{"num_attention_heads": 8, "intermediate_size": 704, "hidden_act": "swiglu", "positions": "rope", "parallel_block": false, "optimizer": "muon", "lr_mult_o": 2.0, "max_steps": 4764}
MLP neurons of a small language model. Each row is named by its layer, matrix (gate and up: input weights) and neuron, and shows model dimensions 0-63. Each number is 50 + 10 x the weight over its row's rms, rounded and kept within 0 to 99. A neuron's up and down rows have the sign that makes its largest values positive.
A block is one neuron, or neurons of one layer that tend to fire together. After each block is what it responds to, as a language model described it from the Wikipedia text at the highest values.

L3.gate552:38 61 41 26 45 58 51 48 46 49 62 47 44 32 50 51 59 51 56 41 47 56 35 49 56 48 61 36 53 42 46 44 37 68 58 53 52 49 56 36 50 46 43 36 60 62 38 48 59 47 46 59 44 47 45 59 54 49 44 44 47 34 47 70
L3.up552:49 72 53 37 64 48 41 42 54 37 51 55 57 48 48 46 44 44 66 52 50 43 49 59 45 67 47 52 53 59 56 57 66 60 52 53 45 44 54 57 40 66 46 31 58 74 56 39 63 55 52 57 31 51 48 46 51 45 43 26 48 43 37 51
Paragraph-end breaks. Mostly the period-plus-blank-line token ending a Wikipedia paragraph before a new section or paragraph, and second pieces of surnames starting with B (Bacon, Benenate, Berg).

L2.gate40:67 41 33 44 63 48 47 42 40 63 50 44 53 56 56 57 42 64 60 50 58 51 52 44 75 45 60 44 69 69 39 36 67 60 53 51 51 37 51 54 34 73 49 34 39 44 51 36 60 45 58 51 44 40 43 43 56 51 51 46 44 52 50 49
L2.up40:66 42 45 52 48 51 51 38 70 48 57 62 42 53 53 48 48 48 54 53 35 51 66 49 39 49 56 48 50 60 53 48 55 59 41 39 50 52 47 57 35 35 63 26 45 45 57 49 79 64 36 44 46 48 46 39 51 62 47 58 46 49 37 60
L2.gate230:28 61 37 39 53 41 61 51 53 39 36 51 54 49 53 38 41 55 52 56 38 36 44 52 31 53 67 66 46 49 53 45 41 43 48 44 56 45 46 73 34 60 73 43 37 45 69 66 52 50 41 57 56 48 47 56 40 57 42 51 64 44 73 47
L2.up230:44 55 41 56 59 58 53 40 42 56 38 52 34 29 38 41 52 38 42 52 68 53 42 44 42 43 61 53 45 73 72 52 45 46 54 48 53 55 59 79 48 54 38 54 41 31 68 48 38 51 61 59 58 44 50 52 45 60 45 41 67 66 72 51
L2.gate470:52 35 54 42 46 39 68 53 31 50 45 67 41 55 52 33 55 56 53 45 68 34 43 54 64 65 55 45 49 47 39 79 44 54 38 66 53 50 60 63 54 61 43 30 33 37 40 39 58 57 46 50 56 47 55 50 59 59 51 58 41 53 45 48
L2.up470:51 63 48 49 60 40 50 52 53 41 78 69 31 48 55 64 71 57 51 70 54 49 52 59 53 47 42 38 51 44 76 39 57 53 47 44 49 56 31 37 52 45 41 46 49 58 34 49 60 51 41 60 58 37 51 41 64 43 43 46 64 50 49 52
L2.gate678:68 46 28 52 47 63 16 41 57 36 61 39 36 58 49 34 50 61 60 49 62 46 48 41 56 53 55 64 47 41 44 48 57 63 61 64 38 42 50 37 54 57 58 55 48 58 54 56 64 53 49 46 44 57 41 73 46 52 47 58 34 44 30 73
L2.up678:47 61 49 57 37 55 51 55 53 61 48 52 45 54 62 51 53 52 46 52 64 34 52 42 61 39 56 53 41 60 55 64 51 44 35 83 45 55 49 48 45 48 73 49 31 50 57 56 35 49 46 46 42 65 44 57 55 42 63 52 44 67 30 58
Split-token fragments. Mostly the "20"/"19" starting a year in tables and season ranges (2009, 1992–93), plus byte pieces of curly quotes and apostrophes (battalion's), and mid-word pieces like "if" in identify.

L3.gate146:51 46 46 53 54 66 40 47 65 40 47 66 59 62 52 53 48 49 44 57 52 43 62 46 55 35 50 54 42 45 54 48 50 57 37 45 27 53 13 24 50 58 44 37 42 38 42 49 45 44 41 79 52 40 47 46 52 43 52 49 60 60 52 43
L3.up146:42 46 40 37 36 61 50 55 57 38 52 80 35 65 54 70 44 54 44 41 51 42 42 46 55 52 50 48 49 54 52 63 49 67 37 50 18 28 37 40 42 37 36 39 48 33 34 48 58 75 41 48 57 40 52 64 45 57 48 44 39 43 45 48
Award and year tokens. Word pieces completing award after A (table headers, Film Awards), and the leading 20 of years like 2006, 2018, in career records.

L2.gate55:32 67 45 46 75 52 56 39 45 59 52 57 40 47 44 53 46 53 36 38 35 56 56 44 32 51 65 52 46 41 42 42 49 48 61 52 49 48 58 68 44 53 48 51 44 36 55 56 43 50 52 55 40 61 60 64 76 58 64 49 56 65 63 56
L2.up55:48 35 61 55 33 58 71 64 41 49 37 54 57 35 40 33 48 30 48 50 55 62 35 41 56 47 44 39 56 44 60 41 54 58 47 59 46 47 53 52 59 47 38 56 53 72 50 59 34 49 54 41 52 39 35 43 52 37 51 24 46 49 37 55
L2.gate276:35 58 61 67 54 46 54 57 42 50 53 61 48 55 45 44 45 47 40 46 40 45 39 50 61 35 56 39 67 56 65 47 43 43 50 56 57 55 56 49 41 50 44 57 53 59 61 57 66 34 38 40 78 41 52 54 54 47 48 36 61 43 35 58
L2.up276:55 49 53 53 44 35 39 46 52 56 57 55 56 37 54 60 44 56 38 59 56 27 37 42 77 49 45 53 47 66 67 39 43 56 37 44 57 35 63 45 51 47 38 38 56 60 33 54 21 52 36 43 45 51 36 32 56 41 60 61 66 45 41 42
L2.gate347:56 69 62 56 54 28 42 61 59 60 47 59 53 55 47 56 45 57 58 56 47 44 38 62 51 51 49 50 38 60 71 51 66 55 63 60 30 55 75 53 44 42 61 52 53 42 57 63 63 57 40 52 53 49 44 28 51 61 73 36 54 61 44 36
L2.up347:59 63 35 62 36 59 54 47 50 44 59 38 56 40 54 22 78 41 52 33 54 54 49 49 58 46 46 60 36 48 52 49 57 57 47 49 65 66 54 62 68 37 52 31 45 27 57 64 47 37 40 58 65 51 41 41 65 30 43 61 50 55 64 51
L2.gate639:43 41 49 54 41 63 38 45 60 48 61 57 50 52 60 33 56 49 42 57 55 46 63 63 39 28 44 41 52 42 58 27 46 44 54 49 51 45 56 52 34 61 61 55 63 66 57 64 56 53 39 63 50 59 56 66 63 45 44 40 58 58 51 38
L2.up639:42 45 61 52 62 45 53 50 53 50 13 74 41 49 64 45 63 66 37 58 41 62 38 46 49 55 42 52 47 38 52 46 64 53 70 50 44 54 49 67 49 58 41 61 58 50 54 42 53 44 54 62 34 50 44 46 59 61 53 49 54 47 57 33
Mid-acronym capital letters. Middle capital letters inside all-caps acronyms and country codes, such as AUS, CSU, API and MIT, often in sports tables; also occasional mid-word pieces like Sw-ed-ish.

L3.gate2:46 68 48 56 52 64 54 49 45 50 78 46 57 51 56 44 53 59 53 45 45 59 56 33 48 48 57 53 46 59 46 43 54 40 54 53 45 52 48 50 41 62 57 67 54 40 53 62 54 36 46 69 66 54 57 54 50 39 74 71 46 30 48 50
L3.up2:49 54 54 72 32 45 55 55 48 49 76 59 47 49 47 65 57 48 48 59 60 46 55 39 39 47 32 59 48 38 58 41 72 45 45 67 33 36 56 50 41 45 48 43 41 44 44 51 49 52 45 55 49 30 38 46 53 59 59 42 52 44 49 62
Section heading openers. Mostly the "==" or "===" opening a Wikipedia section heading right after a paragraph break (==Schedule==, ==Geography==), plus mid-word suffix pieces like -ical, -ation, -os.

L4.gate92:57 42 44 46 48 35 39 56 44 64 61 54 55 39 52 46 49 45 36 57 54 51 44 41 52 37 62 52 36 48 35 45 54 65 66 60 55 50 65 54 48 35 62 62 57 46 55 44 48 63 35 46 36 49 51 39 44 43 77 43 32 46 31 54
L4.up92:51 24 53 54 37 42 38 54 59 47 59 50 49 45 33 46 47 61 41 37 52 48 50 53 50 46 45 59 32 47 60 46 45 44 48 39 57 53 47 57 41 64 77 54 35 33 56 62 31 48 47 53 42 55 52 53 32 41 47 57 45 51 40 46
L4.gate447:49 53 35 43 51 32 40 52 45 52 62 60 41 44 44 35 38 47 63 47 54 62 52 35 71 37 49 40 58 49 44 44 58 61 39 53 41 34 57 62 36 47 61 52 50 69 50 47 49 48 61 45 44 32 56 52 59 63 49 54 73 56 42 52
L4.up447:48 46 29 56 48 26 40 40 32 35 49 65 44 41 52 54 42 52 41 52 52 43 39 35 35 60 66 48 50 48 46 56 57 46 48 44 41 48 35 37 44 44 22 48 43 56 28 52 57 61 62 42 62 30 31 49 62 46 39 47 49 64 52 56
L4.gate493:41 56 54 61 54 46 48 58 38 46 42 60 47 50 25 43 48 69 37 55 46 51 56 74 57 40 53 40 45 42 34 61 50 40 73 48 34 44 46 63 66 72 55 42 46 55 67 57 51 59 61 64 66 54 53 49 62 30 55 62 60 56 47 44
L4.up493:56 59 58 53 63 55 55 42 35 43 39 47 60 43 36 55 30 68 51 43 69 42 63 53 29 54 39 47 50 54 33 61 48 49 52 55 50 56 32 57 55 53 42 58 47 40 57 44 67 55 73 41 62 77 59 28 49 48 40 37 56 49 48 49
L4.gate687:60 53 57 48 53 43 37 35 53 62 63 53 47 61 58 44 30 43 60 38 55 34 37 31 53 63 45 38 86 51 37 48 61 47 43 51 49 37 43 50 59 56 43 45 50 51 36 59 48 67 48 44 41 45 57 48 49 47 36 53 75 64 55 57
L4.up687:44 51 28 75 47 51 47 56 50 61 28 46 51 39 48 83 35 50 49 56 47 72 51 43 51 54 52 37 44 56 53 34 45 64 60 42 45 38 30 58 51 37 55 53 47 58 63 45 52 45 64 36 57 43 49 55 54 48 61 58 38 50 37 44
Punctuation after names. Colons and similar separators right after a completed name, title, or label, such as title-subtitle colons (Madonna and Me:), infobox fields (Binomial name:, Mass:), and semicolons or dashes closing a clause.

L2.gate456:60 66 47 57 62 54 49 57 51 70 38 52 83 47 36 52 74 63 49 37 58 45 50 51 32 56 47 47 33 45 51 52 43 48 38 53 59 72 57 59 51 29 50 40 82 68 47 46 48 42 69 30 59 52 66 90 46 48 60 64 56 41 37 50
L2.up456:49 74 50 67 71 46 53 49 66 71 48 53 54 44 39 60 59 74 30 46 54 49 55 51 40 61 71 60 20 29 54 73 50 60 41 48 51 61 52 62 54 62 45 51 59 54 38 53 61 33 57 34 42 37 60 61 40 52 50 57 51 52 48 48
L2.gate611:61 36 47 43 32 35 57 49 34 62 64 54 58 48 50 40 43 47 56 66 49 59 63 50 56 50 57 46 49 57 59 58 44 54 51 60 42 46 57 65 54 38 58 46 55 46 63 58 82 49 59 52 40 48 56 62 56 51 55 52 50 56 52 57
L2.up611:65 57 60 46 57 56 74 54 40 58 52 58 61 35 46 62 62 35 54 74 55 32 37 29 43 45 50 32 48 54 70 36 48 55 52 59 47 34 47 56 34 29 56 56 31 58 53 42 73 60 50 49 35 58 50 43 58 45 44 53 42 44 22 61
L2.gate656:44 33 64 58 53 49 56 44 30 64 57 49 45 44 53 49 70 68 48 64 58 41 47 51 54 57 55 61 56 52 49 58 43 56 31 68 60 53 48 54 53 52 53 60 48 45 39 49 71 38 67 49 53 64 51 54 41 44 84 34 51 40 34 41
L2.up656:46 59 47 49 58 50 52 42 39 65 46 44 69 28 40 51 65 52 54 63 33 35 55 48 46 61 56 38 44 48 62 52 49 47 56 57 49 67 55 50 53 56 44 32 50 56 71 37 70 50 63 65 35 35 24 59 53 45 52 46 64 48 45 52
L2.gate671:43 78 39 66 43 34 53 63 35 39 51 42 51 36 44 41 60 54 57 49 54 50 41 47 62 52 43 22 58 57 58 72 47 46 35 47 41 50 62 61 69 37 49 31 54 58 66 59 51 45 39 58 58 45 51 60 54 51 68 40 59 60 43 51
L2.up671:56 63 28 53 51 52 66 60 35 39 41 48 48 51 43 50 68 59 46 72 58 43 52 35 53 57 55 23 67 43 52 55 43 57 57 51 40 49 65 74 51 54 49 50 50 45 65 56 64 48 44 39 30 53 56 44 47 38 52 46 55 59 61 41
Section headings and prefixes. Fires most on the == or === opening a Wikipedia section heading after a paragraph break, and weakly on word-initial prefix pieces like con, sub, num.

L4.gate150:42 37 48 52 73 55 46 55 28 44 34 65 44 40 49 67 49 47 50 52 57 34 61 67 65 56 61 47 56 60 44 47 40 36 47 51 70 46 42 46 46 56 52 56 54 31 64 40 49 45 57 37 58 62 33 52 33 45 53 55 36 61 41 37
L4.up150:35 63 49 56 48 57 40 46 66 48 53 47 47 49 58 62 43 55 59 56 67 53 48 39 58 35 52 61 56 57 55 43 62 54 60 49 68 51 59 46 55 50 52 49 59 53 37 51 53 54 44 35 59 45 57 45 54 54 34 53 43 39 49 41
L4.gate159:71 46 29 62 36 58 49 59 38 64 75 43 57 42 53 67 50 54 31 50 55 48 40 53 64 35 58 52 54 57 47 51 39 48 62 48 53 56 45 56 61 56 56 46 64 41 43 40 35 42 58 47 49 46 57 55 67 51 40 54 62 49 45 39
L4.up159:30 61 35 31 31 46 62 34 53 54 35 54 47 69 46 38 60 38 31 41 47 42 41 48 39 41 56 63 51 55 55 54 50 54 62 59 44 45 38 47 43 56 46 51 61 55 46 47 57 36 47 50 34 48 47 62 58 57 48 58 51 60 29 52
L4.gate291:24 40 42 33 45 74 51 61 60 43 59 62 53 35 50 49 40 55 41 68 54 49 29 63 49 46 58 48 63 60 50 50 49 40 31 51 40 56 61 41 44 39 39 33 64 56 53 52 61 52 55 32 61 41 50 57 43 43 69 56 55 48 55 32
L4.up291:78 39 51 46 66 65 53 45 38 58 42 50 53 52 30 53 55 53 62 53 35 39 65 52 39 50 56 56 52 51 70 54 47 50 44 52 62 46 55 38 38 43 71 38 58 59 55 52 52 47 60 48 57 47 45 58 38 45 46 60 63 58 31 42
L4.gate634:69 56 41 49 65 68 67 52 57 31 44 54 45 32 30 50 51 65 59 41 57 55 44 46 38 65 58 55 52 57 50 48 58 54 56 62 50 54 51 54 30 45 64 39 52 45 42 65 47 48 42 41 71 54 44 72 46 35 51 42 43 43 44 49
L4.up634:47 47 52 74 51 60 49 56 46 48 54 56 65 41 58 41 52 51 53 39 92 37 49 47 48 52 54 56 33 66 48 44 42 65 38 54 64 38 49 55 47 40 54 25 40 61 31 52 60 61 53 48 44 42 47 71 42 47 50 42 43 66 41 47
Possessive determiners. Possessive words referring back to an earlier subject, such as its, his, her, their, my, strongest on a sentence-initial split piece like I-ts or H-is.

L4.gate87:59 48 62 36 44 42 66 41 52 55 30 52 66 36 19 51 41 50 56 69 64 65 46 39 74 39 54 37 64 57 56 48 58 52 47 33 69 44 43 54 42 26 48 49 60 61 67 44 64 43 35 57 44 65 61 52 49 67 40 63 61 56 37 55
L4.up87:50 60 47 39 56 56 42 67 57 55 49 42 36 40 33 59 60 43 48 56 48 34 30 62 61 46 47 27 54 28 48 45 33 55 51 69 54 60 49 30 43 40 62 41 41 35 59 35 38 53 51 53 30 62 52 44 61 50 59 49 44 55 50 50
L4.gate163:59 56 40 54 37 54 60 44 42 46 63 56 59 38 51 31 40 48 57 30 53 34 58 58 50 67 51 68 38 65 50 34 33 61 56 52 50 46 59 31 33 47 42 54 44 56 58 55 54 55 58 48 43 40 52 58 53 50 60 57 44 34 56 43
L4.up163:64 50 55 47 49 55 43 42 41 68 48 55 17 52 49 49 51 57 36 42 43 40 57 48 61 60 42 47 75 49 47 45 52 51 31 37 50 69 50 34 31 42 54 59 44 56 52 68 54 33 29 38 46 56 39 41 50 36 45 42 46 42 53 41
L4.gate376:50 65 48 55 46 37 54 42 55 42 46 58 51 41 48 32 38 27 56 47 61 45 62 47 31 27 50 52 55 56 41 45 49 40 68 46 50 54 63 61 49 37 40 61 42 45 38 41 78 54 60 42 62 43 53 49 64 48 35 35 49 32 53 58
L4.up376:53 46 55 44 57 37 42 38 52 28 43 56 37 57 59 45 74 46 70 38 34 54 42 37 50 46 51 57 43 47 48 58 43 38 43 50 36 38 62 59 53 52 40 51 40 49 43 41 42 57 60 52 47 50 47 48 49 56 60 49 53 57 45 36
L4.gate662:54 46 36 50 46 59 74 56 65 87 49 55 47 35 45 44 47 45 32 56 47 57 54 63 57 45 55 47 58 46 64 46 55 33 55 41 81 52 37 51 44 47 44 56 66 35 62 52 39 55 39 63 57 51 59 61 63 73 65 43 59 58 51 43
L4.up662:44 55 55 61 61 50 56 63 51 26 44 65 41 55 50 65 49 54 54 52 44 57 50 36 70 44 35 49 46 51 65 36 61 57 62 49 41 48 55 45 53 56 66 48 50 58 61 34 43 36 49 38 46 42 46 50 36 50 49 49 61 46 48 42
Acronym and code pieces. Later letters or punctuation inside abbreviations, codes and coordinates, such as the W in 88°30′09″W, the hyphen in MH-60 or F-111, and the T in MIT.

L3.gate417:39 56 68 43 61 54 55 46 34 39 60 59 49 59 58 58 50 58 67 40 47 32 49 49 60 41 43 43 70 37 46 46 73 55 56 41 39 59 69 53 77 51 34 39 49 42 56 53 41 47 41 55 61 59 53 62 62 46 48 37 44 50 48 52
L3.up417:45 51 64 51 51 31 60 46 41 54 49 49 45 48 40 51 58 42 55 40 45 38 51 46 42 46 65 44 51 57 34 48 38 51 54 59 61 47 41 40 48 54 53 66 44 41 62 60 36 48 39 53 58 53 51 49 63 58 65 50 40 48 46 47
Mid-acronym capital letters. Single capital letters continuing an abbreviation or acronym after an earlier letter, such as the S in U.S., V in MVP, T in ATP, V in TV.

L2.gate289:51 54 49 42 42 66 61 57 44 45 50 43 49 60 39 50 47 67 56 20 68 53 44 56 55 55 57 39 48 51 54 64 68 32 34 57 58 70 22 50 54 43 65 51 61 52 52 64 64 42 63 65 72 41 57 60 51 45 60 45 40 54 35 46
L2.up289:51 52 55 34 62 62 70 43 47 56 47 60 42 56 50 63 41 59 50 28 45 37 40 46 48 59 67 38 48 49 63 65 59 34 38 63 66 68 46 65 51 44 41 40 39 52 68 50 49 55 76 63 51 62 45 59 55 41 49 57 39 59 42 47
L2.gate380:31 50 49 40 39 44 61 46 54 43 51 59 38 44 38 41 47 36 49 41 30 58 40 47 50 47 68 52 28 62 49 47 58 54 42 58 57 51 32 44 48 51 60 48 61 55 53 56 41 52 44 56 48 50 29 41 47 32 58 53 59 44 32 55
L2.up380:38 46 46 60 50 52 42 45 50 48 50 49 40 48 52 75 70 45 28 40 50 48 39 58 56 66 53 56 57 57 70 45 57 46 59 71 55 43 47 38 48 49 75 51 39 37 56 49 47 46 62 59 78 46 68 53 47 35 57 44 57 61 52 47
L2.gate605:47 55 65 48 41 48 42 29 40 67 51 69 52 39 54 73 41 48 43 69 53 39 40 41 39 51 65 68 68 46 47 57 53 60 63 32 42 66 36 41 56 57 71 55 55 66 41 59 50 40 44 61 54 42 49 49 58 50 50 76 62 57 39 44
L2.up605:57 44 53 57 43 57 51 43 54 69 61 74 54 33 63 61 51 52 29 53 57 45 51 30 39 65 71 74 66 53 56 55 56 69 69 43 36 74 47 35 49 58 65 42 74 78 50 64 57 44 47 63 61 48 48 66 50 51 47 62 48 58 50 38
L2.gate610:46 54 60 41 52 32 57 44 47 31 58 55 50 46 45 54 35 41 59 41 56 53 54 54 76 62 66 72 55 42 45 50 45 81 35 56 47 29 64 40 45 47 56 57 54 49 27 47 52 37 53 53 52 49 58 50 51 45 57 60 54 46 45 56
L2.up610:46 42 43 72 53 50 60 55 49 56 38 44 49 53 60 47 47 59 39 58 63 62 40 33 41 46 60 44 42 47 53 55 58 64 47 68 50 60 44 61 62 46 42 51 35 56 44 55 48 25 59 38 44 39 50 52 42 50 36 55 60 61 67 54
Possessive determiners before nouns. Possessive words his, her, its, their and possessive 's or ' in biographies, anticipating the possessed noun, e.g. his father, made his debut, lowered its.

L4.gate38:61 34 57 56 44 58 60 48 74 54 36 65 69 50 38 46 58 50 38 39 37 50 55 46 35 46 46 52 52 36 63 60 52 39 57 50 61 57 59 66 48 34 49 49 49 73 34 45 60 44 40 69 55 54 46 56 46 41 42 59 47 41 36 55
L4.up38:33 55 49 53 64 54 55 45 36 54 50 39 73 58 43 37 43 43 54 46 44 46 53 45 39 43 51 38 38 60 64 46 40 45 71 32 72 57 48 53 39 39 56 61 43 69 44 50 55 32 40 66 47 70 41 63 46 44 64 41 63 31 34 49
L4.gate46:54 43 43 50 60 56 55 46 57 59 62 40 53 35 69 49 62 47 60 69 67 24 60 37 53 53 55 44 53 47 51 63 46 67 50 44 70 46 67 46 43 26 58 53 34 91 48 43 53 54 40 50 52 48 45 57 58 47 60 47 46 58 47 56
L4.up46:43 41 40 47 37 55 45 50 51 50 31 37 41 45 47 51 63 58 58 44 49 57 69 57 57 50 46 56 59 47 46 57 53 59 73 63 58 69 46 65 60 62 52 52 37 64 57 62 64 60 36 47 38 46 63 39 65 61 69 74 34 68 43 53
L4.gate340:42 42 62 47 32 68 51 64 50 45 56 41 45 37 51 34 56 47 53 61 59 35 56 41 56 53 55 43 61 54 54 39 57 63 39 73 50 46 57 56 50 47 39 60 46 41 43 61 48 49 43 70 39 37 41 55 47 50 45 60 58 47 30 46
L4.up340:53 50 51 50 38 48 55 43 47 50 58 55 55 52 43 51 51 28 40 45 60 48 41 32 38 59 60 66 49 57 41 64 62 76 62 64 35 75 49 41 46 55 46 40 49 62 57 45 46 64 43 58 57 71 63 75 38 58 42 39 63 41 38 66
L4.gate651:47 49 64 43 63 54 56 51 41 50 50 39 40 49 54 43 81 28 45 42 40 40 55 46 50 56 52 58 61 39 35 64 48 54 56 58 46 40 50 44 32 45 58 46 44 51 38 51 55 29 49 70 43 39 56 55 46 63 62 60 44 32 30 58
L4.up651:75 52 72 60 68 54 54 46 46 62 56 45 56 43 57 38 67 49 61 44 40 48 51 49 42 56 49 52 56 54 47 68 64 38 72 63 34 66 60 55 47 31 63 57 67 57 43 49 63 46 65 61 53 45 53 43 17 59 53 68 52 27 41 58
Wiki section-heading markers. Opening == or === of a new section heading after a paragraph break (e.g. ==Track listing, ==Career); more weakly, mid-word pieces such as ev(ent), H-ist-orically.

L3.gate237:51 49 59 49 62 42 43 39 51 47 40 53 51 35 42 44 39 66 63 38 52 33 45 62 51 65 58 55 48 43 50 54 45 38 63 54 45 53 44 61 42 46 55 47 52 63 39 46 58 47 40 24 62 63 65 66 47 55 61 59 60 49 58 49
L3.up237:61 43 59 54 39 55 65 47 36 51 55 46 44 49 52 49 33 37 46 42 56 34 38 54 38 45 55 53 61 43 52 32 42 44 54 38 67 43 53 54 65 38 70 41 47 59 35 55 49 58 56 59 72 55 45 49 59 37 41 38 51 40 55 44
Possessive determiners. Possessive markers: the clitic 's and his, her, its, their right before a possessed noun, as in Mao's instructions, their services, his return.